From a checkpoint of a small transformer trained on Wikipedia.
Architecture: learned positions, tied embeddings.
MLP neurons of a small language model. Each row is named by its layer, matrix (down: output weights) and neuron, and shows model dimensions 218-313. Each number is 500 + 25 x the weight over its row's rms, rounded and kept within 0 to 999. Numbers have three digits each.
A block is one neuron, or neurons of one layer that tend to fire together. After each block is what it responds to, as a language model described it from the Wikipedia text at the highest values.

L2.down367:559529509513496476578501502541499527509498497528504558509484483501495520524463564509482489472507495464526507460487500476515486514521493494531478487479485499500495511468484484520522492502454512494531513527499518524424468518501533477492503487519509528521538537549518478443490489504491499490
L2.down368:469484497491507468482512549482535535486539521481475512504506490540491491517506515488477474511504489511507531477506507503481457458492498463460501511469502502517460500527468528503509468462493500525461541486518500529468482497505528518543456512483530484520553541481556514498463495488515529471
L2.down873:503494434465476496488498486513488500451531487479503478538518500513486528531476534513529524498504507473504504502487555564496547500491486528528476529506483510420517530515502515517514471457503527543482505470504504440486517488478519506521500432498514513550480481505508486501485464474542548501
L2.down1264:496552468504474482497489488507498533486531483491502517522506548514489509522439533483496501534472526502509480497504469545494471493512486474521519548507504486519459481533506495495497479484501496533515496531495484499564484475518492490502495456505503510492534493499489500516511529500522508544
Responds to: Colons, and sometimes dashes or semicolons, that open an explanation or list announced earlier ("two factors:", "two levels:", "included:"), plus colons inside times (5:26, 2:57).

L3.down1849:518475503510504551516568549520470492481464504515508451484499550516436474477514540507496496494513475515506516467525495474558499487454522515478503511522495511504506514516531503466473508475526500505514489487484493507450514498502460514497481449519537496527492508460472498528554497489517511511
Responds to: First digit of a three-digit group after a comma in large numbers, mostly vote, population and attendance counts in tables (5,928,040; 150,000), and sometimes "in" after a comma or noun in prose.

L9.down240:502488517495520496484521491474475516515526512468515464508506519537478522498528508440497526457493506512527490511527546490542485529544524477519498488541535522527547492470502464499447484492482496478486469497457518512512505527484498445517444477522481519522532510487526486481513497482494517497
L9.down341:478473471504525511495521477484495477547535527477505531504559544502551511516539512485492566513468503470493495489524517549511484500495509525449471481472505549508480504481525547478497479500515562522530476525478490528505495507479501529497537511537471501467520490471457503502451515484501546495
L9.down391:518529530479519507509510494465518532461506457481509516513545490492562475509511517497508490495500519488505496473525479498480510505498534543543499512488503468540448496461498517504505473506486504491524504527496529499521479445477514481532513504544522524496526540526492476508522516535500519552
L9.down441:445522486523474482502524518453519506474510515503497491510521520519506501524495499504525498461503505512488521490517540524504538465488481535553517481541520470531498485523523555501476523524519482494527522477537524538488505502493561505472479513510498520479513496476496484519469510484490482487
L9.down896:499552471481465501491446509482476530506505483520524515518531494538541512554500513531485511544482529494476525478525506506453522523467512482493526504515482544473521502462548500470507488496547495536506544466528484484534486533508475514520505520546494507510508511473502510540489481529488493469
L9.down1133:540492524503498520478467477513516497499520536473494509476503487523513475540525509493475507484472512499461472503499468530515532464493508536524511482525462516496482498475470513512530497516502501488544508479476522486463512450495542501494485521516545520519514495560506481491482486467490522509
L9.down1161:513482512523554513495488524526531519484490490546484489510477513486498507499547499528479506478515458459486502492499491485536510467493478495520489553484539552583472488477490500479492495499504511497485467498515479500494501526511471492551510507510508450520482478533509517505509510474473525510
L9.down1280:487521536506530521519514504529498541502478481502502498469499521556483525505533538478477494504574504478534487502521463540525491520487495510506500513490519484517486500474530506496536502512474538495439484510458479515501471475504503500523496482518526480477542521492554505484463508509466511505
L9.down1305:550499467536542500525551484502506526466513508525517504521492515493484502514476519475462505518512514480513531532494515487492513521492493517553541497496524481502506497522481477505511490535485500486514524486478500490505455505531512462495518488429481449486483532469540485532506495474478541517
L9.down1309:471483527511517476512515571560474531486490453519519491508541510518493524511498497494517479539514474505518478499469506500467486497480491479525493514460494519540507529474501457486484494479516515464458507493495508543499516478525438481500529468533506472504494503488511493487491523517520458505
L9.down1344:543516488512486506535517500493540485502474475513524503475476501482519515465504549476462492454503551481491532532500494510481491510472505478540476482476480503465519515496502455445475460459495531502498491511471530474489505458514495526458490505486477545494541525540520467478496514500495490521
L9.down1378:501535514511482482534545501488507495516503491508488501494525480510519478502509508514510529520448526487487477519490526441537491478538537459518502520469498537470528505489491501483518503510554547502500486484509506514502507520470497499499544505515501507500485477488514539490486504503496527480
L9.down1430:496459492527533503451550519457519450490476510429459519477555487507479471535499475497495508474495515505462477500520549488514542539498526507466506525495504480454498507566511488521527527481488531521491508530518455522492499490512494499451505560514496485480510453497521461464499504494460504489
L9.down1575:530536491491502495484544513476473476488483502500490530535552490509456492551520513551504493484507486506463501516498471483507504527469489393501486486498511489528488515484478491527510519530502481508454511540496537539493517515543527480501467487506498475541535555500515488536477511491472508471
L9.down1607:541508518459477512481488500505503513480501491493512529471481493517507507524502516506502471531503483505486513477457496490507511490492510520461458504535510476496522497537520508481481506468515547481489524490523444460453493466546509513481493550506523480459504500453501473545495503460473453465
L9.down1827:492498480522493520535515505505558457485481489527481515496487512493481554492492514545499488490525469494531535467487518516531488497502525523509503532506498536504453492463505518513526489479499469527530526518529521543514503504543516457525530503501479498514521518497537519501500579464527517494
Responds to: Digits, colons, primes, dashes, commas, or spaces inside numbers in tables and lists, just before the final digit, e.g. 14:48, 19(9)4, 50°29′.

L9.down84:484480458503502487491477507534487486522514475467480480520458456504471500499492524470502462516454517472492497481483493523532495532497474488513516451512528489533510509442472488531451522519524524490482511532544492522462518506497469547496481519485493483526510459506502470480524511509485514476
L9.down187:474534512479481466491493488490553465482504479447496473488520495500506430494467502515544484516487500544535501541475487520476511430546513524475541522545520432513485524522503532538476482483488519473497473532470511521574513472524510490484479503517495470535476491505475495517534498481540517507
L9.down473:510543483510521482457503459537499477531489522466489533519518447476468468464470513503502454502486510482533537520476545522481464531474546479520489483470536545545473489475490448501523556541513512506513491481472507479451511515427542491507531482457491481523451516505484508484531464516517503458
L9.down586:517506489486533528477525536472552475526467501538495541492500488517498534501473455475503466525504469480479535520468507506512496493528528519530514514477502509492438436511515469488543520520538486506487515469504490506553516460513533557517496451490494508490520539497489511488482480510491557435
L9.down703:496516471463523499494487483509516500486510457483533523530463505504465473470514498527500523518519501504543546471505508507512507487475535534498449556448526495518475506480491515469546490545472504470526471491525444463480487464467488515480511490481518485516548503457510480507516512463503489512
L9.down906:492462485486536486479468486512521463513518465472509503485502469476499478526511480499515531552515517552524457521494499515505473504453475512505457490509521510555506525506481552493533497515530508521528505485476511477487540533525539524474503509501467521506476490472498489520494474501479491528
L9.down961:521472499507477478493483517509506498479521531533510529461531479549559490522524464517497484495561492472543489471505490514509484466467521501495487475512507511534453519523491435484468473491505514483501496508479543483477477486516496519509552498468487552520517473465450481536490461523471514522
L9.down1008:470510489530488478476464498509531494482484520508509499521492516495503468470493492492517467500502484473518517493498515499513522485468493482485524519522457502542475459494471481520535506460516550489479500472502501490487550515480440488519494561544490489486509472464524471454552515517515496461
L9.down1039:499532443551489497514463537491492489493476488521471478535473493501531513503534500501526498537487501518485472527517505512482480497542491492473555538504523495491473527460493537537514514486507463501507500488488499453535497480476502495473516504498476504555537515515498504542541466508530505479
L9.down1074:533499501481497478484487490533472499496520483509510501531479506475516533517479506516572542503510526503517537495467482481476435498476560497492499478511500476524565504513520505509508502533505499515459531464534478481521516475465487528498490491469475515517506496478501545513495482449453560521
L9.down1097:487567514487521475525508496508477491522474466516534478523469525511532502479521505517514512507471499518514496547529508505467489524469510526528465517536514504519509492486538518488473532510481483503495468529509532496518479524522514494477466534496492447488502526503522481528474534501480526560
L9.down1479:457527435479446496499518485502493476498529524501474513502531476507509500505487480452505490524489464532547503532498501485546526516460478537517509516525506506494463516524489494477519519499461497510459494513494500456533456491450469472476472539472508499512490505464460425449477463490506504508
L9.down1524:519536539484529513491532498561519488516521502516517498507502503483488510476509509530533507494502486551523561494484508528497472495506515538496458494503445507495475475494502478523512550458486455490488522528475492534513499500519541480497515471535530509486456511496541483456510476516470487520
L9.down1623:539506473492447485441515485585510511508498479482507498527527459460484471475485536513511483518486498499501497477490476516537481503460510479521481532489560503499467547454497499513501532452459490559459497562523441487493510489478519504537451531473480494486489496537550517440512481495460481492
L9.down1726:509552494526545527459491517498488488482509477522505538466491514494479514552521530529489530494487496454483508471465496465554502459479477491507462497542489556510496540534527518496487503476510496552503533505499509527517498506513496493533512475460463467504508525490502452505496500503514520502
L9.down1857:460498476469516470518496510515475507488515471510462547531491521511516507535523514490485481530510465498487456519498491524509541504454507504502534496490510507480502448491479484508522468535467486535499517508525486522511482529530512478456515502546571497444489558528513488466526511545523499539
Responds to: First digit of multi-digit figures (money after $, percentages, counts), e.g. $'2'5 million, 2'0'64 km2; also abbreviation pieces before a period (al., R., a.k.a).

L9.down128:453480517506472469468475527496487548513501484500494476476516457481457447476513507456461508480497523486523534506491494477503504512495514500516500482521490477448482516503462522504532535514496491500512480481468531494519532469496524511519540517457460499502523509494471515511528501552496497474
L9.down247:490536491525512530503473468466509533532494518471520467552532500524519524482516541485485485501465474521519464528514481495526478528538475529456543481526489490489505471471490515465533513508521530543500461532455540528543534523505505463529501442543517514504493496493477510484493510495493517510
L9.down311:493508537506504553530506468505503483489542516511470473502491504502502531486508442536549494516495500481523480478484526504460490534473521513468459567469505496517491476540499485519511498529486495540530519512464530461504516479510535465501518522494492511487491487532499482513487518518510519498
L9.down746:517531489498517478508504529479502529513482507524474512536473507489449475530475518493561473503475517504571498526462458503512536534467505484508489530492484517526514479515542472461479526516492488536516497560544478505558523494505481491499490479543482460502527538490492485519463494538523488525
L9.down904:525494506493520454503475541521502477535444526461530483475571535518482499509508502507496526507469478495509547491487474484485511469493527496465504521488490485497513464459514517517487489526464525481520517490464492502497454494440526480449561494473542485524509508460521482473505526489499502523
L9.down905:526521480506538457504512502530514539517499489483522503492465484502474512451555506472519502526543489508505482513484506480508501520522511475500504558483497490535441520552508552492529484499496486482495503474473512514522508503458486507511477486491544472466478468534507501458504531521489486482
L9.down1330:530491529505531492452512499526540593516497551479536475539482497518501480514468477516527491508460489509501490491507527517513470502486493501502551500534506487520530504482490511508498429511436457509498507499509501487530465510538517469485519456505494473491531488541462513475509541487475558473
L9.down1392:468467489479488523503537496497520519465502491488527505500488516516500548540489451504514522537484462487480459536498467518477514531531540498504486545506513513501510544503514460509520548492528522486493494492526498472478502505492512476470503513508496531493511449478481471487517536545477479441
L9.down1442:524488506438519530467541518512490472502486506523467481502483508496515506504518486457473523506530542504487560450488534514507496490489534534510499469464509489530506489479505504504490498492510543508479462482504533493490545503524499497477497470556552461464508514484494498503495481477557489497
L9.down1451:536511483525512492541518511495544496533440515514514484480500500504522490511513465528487559497510498535531501510502487512510523544525524471484533513482530511520476493519525515472468514533480477483554477455506501467484495515490486518527550515501456486482519497473516492496447561527490537473
L9.down1540:494499516514473509471550491505455458525514553517491531511474529447528505503495484506469467533498489534527520493506515515528485507462509553500529514552442491467516490553517522505530431473493521488482501544506515451478488521509473518509508515525500481487507528515528487479488516520537528500
L9.down1648:523469493507501532512504511511565522494488538467499498491522494501471483489498508487499497522509482462477487501510478480484494484480483496492509534530570531485496479504537468522508500529506504515506476521520505461503502500511536506462481465487481506564502507513510503513461531558497456497
L9.down1739:478518526503494507539532500485466542513518453524514497513524484556455501506500539521466482484508511495459502464514512511488551476494516494511521481474460506503507520478521483505511492564499545511564540518553499497445497533477467495523512493488545517465457495541486510506518517493485510482
L9.down1829:514497496500490489512474508548497501536490486474493520505492498515455497533495500492529466514473474453527459492491518495475528468446508496488470524577552495485488509479491497487528513522493496508506550467485478441494467527502502453519516511553485478544524524485490497452459503477515513502
L9.down1964:518511503534478527520491505502491468531458498468467499457497511481491497494518537495516532484533526520519487486505505533507523476492513512436515497481527504511475515517499505507514578507520489502499533575529489495552500491495531520506516492513493501521542491486577528521470473495480522529
L9.down1994:470541499537522516526488564470488534528494508509460456528481518520477453573485525480481443514461498498546523489473509514491535501511498518484469524513495497536525502472487507483503551490475504478520509529534529519539488514511495482482529474524484493474486516467527465533522477512497529480
Responds to: Tokens directly preceding a person's name, mostly European or Slavic athletes in sports tables and lists, such as a pipe or country code after CRO, a colon, or a title like Captain.

L3.down385:508531495468460534497502472537484513503496499489508509493559505501501566520455529506485523509554510478493471475534499465524492491506527503517527539537498497524483452522483481496517528498538479513488504518515524476519534526507480433505527491489505458507480490473486504458482490515470465538
Responds to: Tokens just before an upcoming number or amount, such as of after a time/chance/spell, digits, and had a population.

L9.down399:508467526507448506506511480499530499466468500551539426494499523493451497531467517527495524486522542470475489484513474533551517473507529551508495549498514467504510492460477504477466464494519510453475466502521515477482522527537512466475500550483517533500506506475498452512476541514488466479
L9.down471:511457452512483513494515491495486535461483512542493472479472522469487493518494551572510516476493536510551481462474520517452519529473469498492548468523557495491492478477438428537511483516471477527505498509529505525511502479508516508506495501517519509540474526511519524467529499523491522501
L9.down683:518476488455496532471488523496508518474484464545514500475503493491474519455506479505528491506450493516487465548484477486522491524492539503499521493485518516516441489508472463474482484508481501505518478565557499514476522535467548458526505472464492493502519463502559493564508533487469482491
L9.down938:484514539481501533529482494458476538472501524495527468501469507519503530523512519531481515513522505545547498503497521474460488501568514451561531520520476499544487497506511485471486521469477491500490485510473509454526455542483464476484511483518466497529505479523495479489496510499478500528
L9.down1028:491482525504506507498559470464463507492511475532515491456501507569481485516463491504525491514520491507521494487482518520478478476523517489487515502497460503490453529487533512458485541477502471486512514496532543503526451453481516526495512478506504473448476506508488496477489517480512467531
L9.down1255:531507471472527526461515542482515504504500549480538516509474488506485506498493497506506493527484489478508489526495501490451522530544496498481512475531488516503503492492526491509500515487485526487519517542469494480472495508492458490521522491467492538523459509467489503534502502531516556539
L9.down1290:531503530576507531495515551530521527517516537496490502495494480542523472478522484498496545481516534504481459479524534541522512473510496505469509488502466529560530458498487490527460493513509469469508486502460537507502499479526496519474488452502508542499546488476525510490517508493539491531
L9.down1483:534491543508509506497524508473506523526503503495522482489467507505518517530477487504487490522546491482525516459457527497498493499489524511519518470507493471497494497537498463502500525570485487459498477499498500510483494480471496543503498526496519490479485540499505502523502562497485469469
L9.down1527:514507497504504595500476530503534535513486517552483492489513492536466510470500487495525547501531469500506501486497462550507524486530517504481530498487522499482502487526480478465448500508507481442446498485536477515503468486523505536465480477496546474504490510514500546490495475485521516489
L9.down1593:498498499506478493544517489513526506515493513515474494515498475463521512521526522565515543558476516474499523499549489482489539489491527478520512489479509467445490493520543497505480475509540465482501478472523507492518537505539493486483479527499497540474474514480492479509499514488497502512
L9.down1594:506452480482481463496504491484498486499490517551462486512458477482492496471490492473484489510479476492516485506454532499473511491458542496514493468492522541482460472543489487528509454455487501511476507519529462482454488522498506505449470526519452505512486512526547505468523514489495469522
L9.down1675:479483499514479492513485489517502499483535517564483480469539486462512497517493512496492446544476511517528518491530496491495483507519478522505535491477518495488490576531493484494502537492480556528468521514515517456476532477511464510510488503442442496534506488508497493461519548490504492537
L9.down1866:493457549475506500478485506490502477507530507523515492509513515500439508473508498479484493474488543501524502503466462529545502505524530517488489515526494476466503483512517513527500494503564540490551527481543492465514458498484492462477549538444508491511490476509496487500503535540436499529
L9.down1934:514569522468469528480468474486505483488478512491466533564493496471469507481456474516501464489512510487497516527524473547498504477500461469463466526492528435483520535498502486482482482482512517480497506507523516452517482500476485485546479490491452507495499522471488510494461499542450481513
L9.down2030:483474492531468536506467464514502490480512490541548483490476542535527520509469545520462527536517545543538513482499505490457463504509481548488513501489525484487482513516507533463501497545520499487501518487549489481480487465478483564506493547492508535504496479487517486508496499493446494462
L9.down2041:554509489539500483498509474515454469494506547511495461491518539521500455465469543500531498515444499535511535465513497509478494534464544533499510476499526523490499492538505472534489454499555488431456508515537509493478479555470523469498517509494484494511512474466494509470511501468501544504
Responds to: Non-initial digits and the commas or decimal points inside numbers in tables and infoboxes, e.g. vote counts 14,765, areas 44.81, coordinates 39°55′.

L9.down96:503500505515450509502491497504482495491488490449492538478454482519502480499484563506508508522493479491533487499510470515547498537522508473523487513518521494517480516485513519448498521481494496486498497510506483532533466475490491501463470451487523481476511509479444478504471523464466486503
L9.down277:503534489523521504486534508531488458520507485549486498528531504500512532527505496510490494517501485503510526506508525512520531499487503501495481519484557488489526520518526511533502478520531507496483511479511510491503531531506501508520523495535537538516490563457465529525474510493514619539
L9.down372:525501512480514459539483533460475520502511500494502542499520457508494543499528524472482517481520510498497473483520492507497527474499523505517504518529413494480532543492527515525552492491503469494488534515518498535489516519481483506499523479525519491535472517478533508474503442508526528509
L9.down516:482501520490528488485516490447454500424515466499473491531531522503469485511497470489540436528499501508537501506460470481506480497522531537495528534510482503444543513506505474503511517502451536489468528493492525514554481482502491531493505508457509487486514535453511491536506516544503538485
L9.down568:525500460513483480521519471477529507464521545490531498480512466489500532479490484523499538515517498488506466490451493556527484529515523471473491521528515473508500536519544489490487505497544476466474564484519524525535513468505508490474493491495482515513503508509454516502510493520508524507
L9.down633:515500485542503484506502504497508470511498499488487485501451498486534490490524507495515483540498519498498491479512476528538486509508476541521539504456493485501504521481532516555527489501488537507477492547486466524506492502497519458451507462482501518535485505570527538451500484494517465462
L9.down687:512508502511517508509504474521485520516519458505487459503503511517531485449541486503522516505536500485536483483520521523480515521459494554512508494502538485504506488547507496489484472502529547474506502494505533527504461541530473544513496489444484436468498542472508485486538508538485548497
L9.down1049:521476513505471512519480527490478502514521489454523515484492501495485497489486522535483513467510521540540483537537473462456516519489500520502544502571493480483509472498512513525498496501478508479496535495501506505459493472505499499508481498496531495501480518478543539558533474546515504498
L9.down1351:490496485487495486449469479503522477481502470499522470487513559491483480508521484477506508496507485539478482511481533519479518493495526491470517515494487488511497537510544528495484516489492515505523525467536447508507489501482497504534483478524520502552534498495466556488551500483485526497
L9.down1458:465499510483518500484519502490457487504497530452510512558517490484507461475497508464510518448473493535459455516471509523530515534543475510498550538476525506541490483486501499511512502508450507536523551546506514521506491487534523499506466495522525505538518505519560526545499504491520498487
L9.down1496:537468503496472454472493494498512502497545515528481549479448508464494499447521478516537465476531479492510501539527468533480489494510499456509503492476475495530528497506465487516539481490518474444510470510509484536492500512505458500460460479531493484498527491487502510482433473534465468491
L9.down1567:507470522481428540489444521508470505550506521508493496507509489524486478493491483508459489485484514531485536512508483505514505493507472487474521461483490508508487521491488536502530470457508492496528454502469519478521503508496462516466454479490475477478497466503424490505527447498512469501
L9.down1638:467509528476472504475481481495494518466481500502489509512529521523493495505468498483510493489497522516505500508497503495508501524514508519495502458502504455483469535531477515541494488485540524492458488511506512461509512476494472548504485508505520506504485520503463471504510481464506512463
L9.down1645:495488469524533507530514533527488497486452480498504523492506473533479461476505511492511490445506491513530525500518522502517495532532502535479547501495499494479492457501471448536471488504479503527487515551498523496493452489458494496496530490493533541505505527509538509526491465527529469523
L9.down1845:483489536515489509490547522475499471513500515530478509467515500504555495522527484500505518536509487500516468516506515529508470511512497509479475509520493528524505501508513532550485489469533482515506487501479457523510509497538520523500464499515464509516479499483525498473456560533504543460
L9.down2002:515496535482508447499529496481503473490483505496495538502456463522509493489456502496507496503491529496499474503526472509484493499462502510496538516496501473513525515511525500492495536568526509498513508502461444505542482535504514506480542506525497493514546503512494496499527502500511518519
Responds to: Separators or opening words just before a title or name starts in filmographies, discographies and lists, such as table pipes, list dashes, colons, "The".

L2.down451:503500490482545472449517523526522512502487478440539493523441455528483510526535501495475469516452510483465475463459571510496493520493481464479493537526475529479490496500490507510515448510509509515470523453463494464497534487477540428484484495451530440528509474447503475497517494468503561466
L2.down568:506470499524533506472562501486464484503507509498548460482518482515465504530485488457464510536495496517498502462493470514532484526521561541463507549498521490541466564491535544497491459515517517491470477480519569426477475495490484458535500474458501518481498508459490498535495507532505525510
L2.down765:530472537500516486496487477463486522477519540524529494502486549528442478491455494477535469554517502459537494442489471462509495502465518550508502445510496480488490498501501471465423520512500468507521467483509513494487480494511529512487492486550516499510500505492494507517514446539509468509
L2.down1341:449504506451539505511511521499467525515489469495508472474501524515470471544530507496481490469475531491470485476486488527504513527462527549522543515447549529530492494457488518482483533515547495492476538517537528477494490452507498488517448484501537518478463539481495519505522450503487489497
Responds to: The last digit that completes a comma-grouped or decimal number, e.g. the final 0 of 40,000, the 5 of 1.5, 3,907,454, often before a table pipe; rarely, list-ending words such as States.

L3.down231:510481475515504517472542542495505429448508493489501491486513523463535502498489494489501500508487505485484529550487571496576496489505561521546536469482483534525504504505522498517481516538465510513533479495451503519487497518476516479490481496461516507492540472486482454472497491471441503482
Responds to: The "0" after "2" in 2000s years, such as 2021 and 2010, and "of" or "with" following "As" at sentence start ("As of 2014", "As with").

L2.down981:506542488479534526540499530458490501460496520501522499532504505457524471505473530537501510445493511481497481504483496498497499489467518483511495508509515504456515500523532460486529484560497490536512480477484477454493515508531494510479509453493533474494526508502513518511536500480510495552
L2.down1005:533493537544531472526516516479510510532532511477590511529513530529517503515494505519526490468496480499522472463485531507497519490525503543499503541528496480506496464502547552476512509525469488481538480523478508516476495520473501529444514506481491498495517513467542491498536517509496490504
L2.down1245:537493522522497503533500483433501474490497460504473440547493491517517494508532452524473487462513510489523512502445492503507480497487517497476527496537512505466546527506550496501508499477490513492566516510463515445491504494460504497529525457465479494502492475511557482476504465472486456467
L2.down1950:528497494501548519511524475486492502482521480513536525500536524475482472523478566484533501483479469489478486534482486527505571487527489527511490501497498502490485519459525522475510503528513517503501496496491532513484485501531491505512520494494511468504519515519522507488544494512523546521
Responds to: Short consonant word pieces inside foreign or unusual proper names, especially surnames in cast lists and tables, like Darius-z, Orud-z-hev, Bot-ch-wey.

L3.down352:478493475471565453482438523475479506486486492489515464492504482531500478510494515520472500511471478480483504497460512544523493477501508477504457496504478472474537516504492506496497485519483499487510479494492506517490532500488509521543461471485421517490508516486509553526497503503522531496
Responds to: Mostly "of" right after a quantity word such as one, some, most, several, or a number (one of the founders); also the separator after a number in tables, like 2019: and 25;.

L2.down694:527533500487478472504501475490476522501501484500506503500566559499470467482532508420524518512513470484477505478479498517510479524501532529511490498465523520445525491495492465445495487458466499499495478506497491535501531462514507469488493490491511455487478486477497484489502520516488500506
L2.down1780:498509524458517540469479523456512486471531480494485468501511480484475492492486462533508516518469527525455472488510542484467474459485513514479527506510504485472487475454516504491515505540467459498550568503498503520532550451477485496508530426492478503517464509473472510479513497511502473510
L2.down1894:481491511479454517473481503455508486496497447504486551469455493502521504493539462507506470528530500478468493540503501509554518458533483452497528535545532497538462439491520449487522529469516526504499567506509474553494527509497483505500500495501505500485439506465492444475445494487534504509
L2.down1932:486500515488491478481510542529476486479524454509508479477502488445492511508502484490459528480492500458568483485479470485460505500492525498495515497497494499504545457511475525492516515478463509536493507473488493499511511517485523497503516501455534511545515534463508505452446499496504448526
Responds to: Pieces of dotted abbreviations and initials inside names, such as U.S., L.A., J.S., Dr, St, Jr, Ltd, Inc; weaker on "of" within phrases.

L2.down266:478463507455500505493452506471501519519523533470500537479481488541473510526507462457476475509534517464491474524494483491485463504491522472473489550454498472549492470456486501480431516519504509479524533504480473528469529481558481499488490477492492532455515506504483523510467477459518448538
L2.down1309:492489490481509531484489522510504517488434544523539478496522561499487482517529517482485505482473508493542487477549453484514451490489487503506516494435501503486513485493505482440429540508500514512501533474520508519516507451553487523477505478477487516512496536509502497486528528466492443511
L2.down1383:548419516505480509468520485515490511537490521522564461493492493533493474558538533483445526497538496458511503433489504456501482506527470518544513525509490503514505495511519509461529539532509497494495493532515488522508552519484522448499492504523455506509539536514528470504505502491512524494
L2.down1446:500483523483503460483526490506461503440539536439527485488557494539526478519499495527482556465471477509475521490510539452498486517522466528489490513478513508512495513569503505476481495473489497536513499520550537500522509513487534477473485495486536537491516501548512484545478493525475545539
Responds to: Capitalized function words like The, A, On that open or continue a title or proper name, e.g. Poltergeist: The Legacy, Divizia A.

L9.down70:558475426471517491516522500491441548497510504509509511498521527501516513487468484523497512546523489474456484473464495493493524497514515442492455517494505488502485498503519523497454513495536500531478518543524506482531513531505500456477470489481477529501523480502482479506469537501508488512
L9.down544:480499562514489512519504462490515549500495512479475486528496494528546537496475486498512521472518501535519421513472503511566482499498484543550516521523459518504509488495485523516505472504540494499509474449486505486506514474517526475514506515480495487490468479507528516512480492511489508513
L9.down548:499495527528523449468533538474471484535548529476564529466499502519497541472501536512504511528487483494505506481503549551504547509495521487516494532492472551505521522549502490482483498469508520482512500451491520511494506541488495530498510498564491516496532541535513534473482514488495469521
L9.down597:504565490518494488521439489468540475467470485489499515445517492509495484523464498506496492517496532486498476519513539502480516534479514475522481466546455519494481489491527467504530547467499497499500448506544541475482507511491521520496490482504508486494463534485499505505502553513510547494
L9.down637:510547499484497531484486441507494517454515493505514495478499472525512511475500516473525482502540530510520515469520427525530537480541509500500544500485553511508476508503520501519491457535511504511500498544518482487499500501448519469524510520476505503501506425510545466509494518539463500506
L9.down774:503472505509524490462455499488479462539501553506533506500511475518495528488473514476510553517522507583513520485479453554490499527546506523539485519502516478474557529544526450509500541523512490502506468502533489480493497502511534507495515479508558475488514505459494516545514511470513462503
L9.down965:521506502469502498539446484482530496500514511504521449473550504520509494497531502523510544514457460516518506519470491483537506513447483527500516475489493541460469479532496526488459513550524471478525506454520499494478483518476511508482511490447453460493579512504506441534552505504485475488
L9.down1095:495498523500526514501478519522461530518499533485514464491505469526519509549505494503520491494459479517490512486490543522497499517470521474485470491485439519495477485498492463479509536529453522504498519460449520503503556508483510504493540502473544520528522507503481543487485510509506479467
L9.down1112:480460512470494494512506587537483516498478516476477486567466484531531496499467496473541443488490520505466447474536491481520480540474489497524502491454458513498545507477499521527478521503502494476536466519481520520486528536477513456508457525508489458481479492521547474477503526499501503489
L9.down1158:499542526508499495520501526523510500495498495513536474495499498473494487491492536489526568475520517497492507518514474530482504479480468511544522506502455497482466481539474489505521498488472504460535510463490501502494497479583506501481524507497503471508486491542475555512480528488511509540
L9.down1169:493521522520529470510510541522502502526458478494509483514515489541515556492473524538506557476509509487507504515496488485502501494538521479524519525500538502512553479462494506450550550515491475553495492501501482536515523484488484504481523480465514510469492510500494520516482467494525505480
L9.down1276:520491526469510460510502519491528521502474487500498471454525516523510531529498506478494445495494478487503498503513522469510495507461476502466484494511569488525467498507516469546486509493490504544518548501477503502462508521462487420452527483455495476513502496504502480506531481474496467471
L9.down1315:503493519519485489490476489513487531498541518526564520466454454524487507520531505519498524515533511509514461502519451495535534538477510500490515527556482506528523517521451507486466533511546472450531525491505564498528507523457548490494478474457489504520500481495513505446522493520519483512
L9.down1338:460518500521488490508476526535506486464523519528501500517438478501543469482455535518490515483520519451487519491521501535488512530477538518504545516497510548529516468514532502527496517513548498483518521533480525486493528491537499525498518522479487514480528501559467508541525512549529505504
L9.down1411:510543543497478525504478459500466456501539511501519517508488495482478475543508537513535497487524514520501517483519494505498503519503502529523475486542542487473499509490535453476497547435489522491451487501480477512491478499497529520509505495514509514521460507470506506491530497491497518484
L9.down1652:496484517529484486449495516464508515485528571471471495533461512512496509424545468476501468485476504492499495500482513511480470555481513505508460514448531492498529546491494510476505502512496466501509509479473494463482496475491492531443469457478500524483536451539530514492504530490480493486
Responds to: The second digit "0" right after the leading "2" in four-digit years 2000–2029, in dates and tables, such as 2008, 2021, and 2014.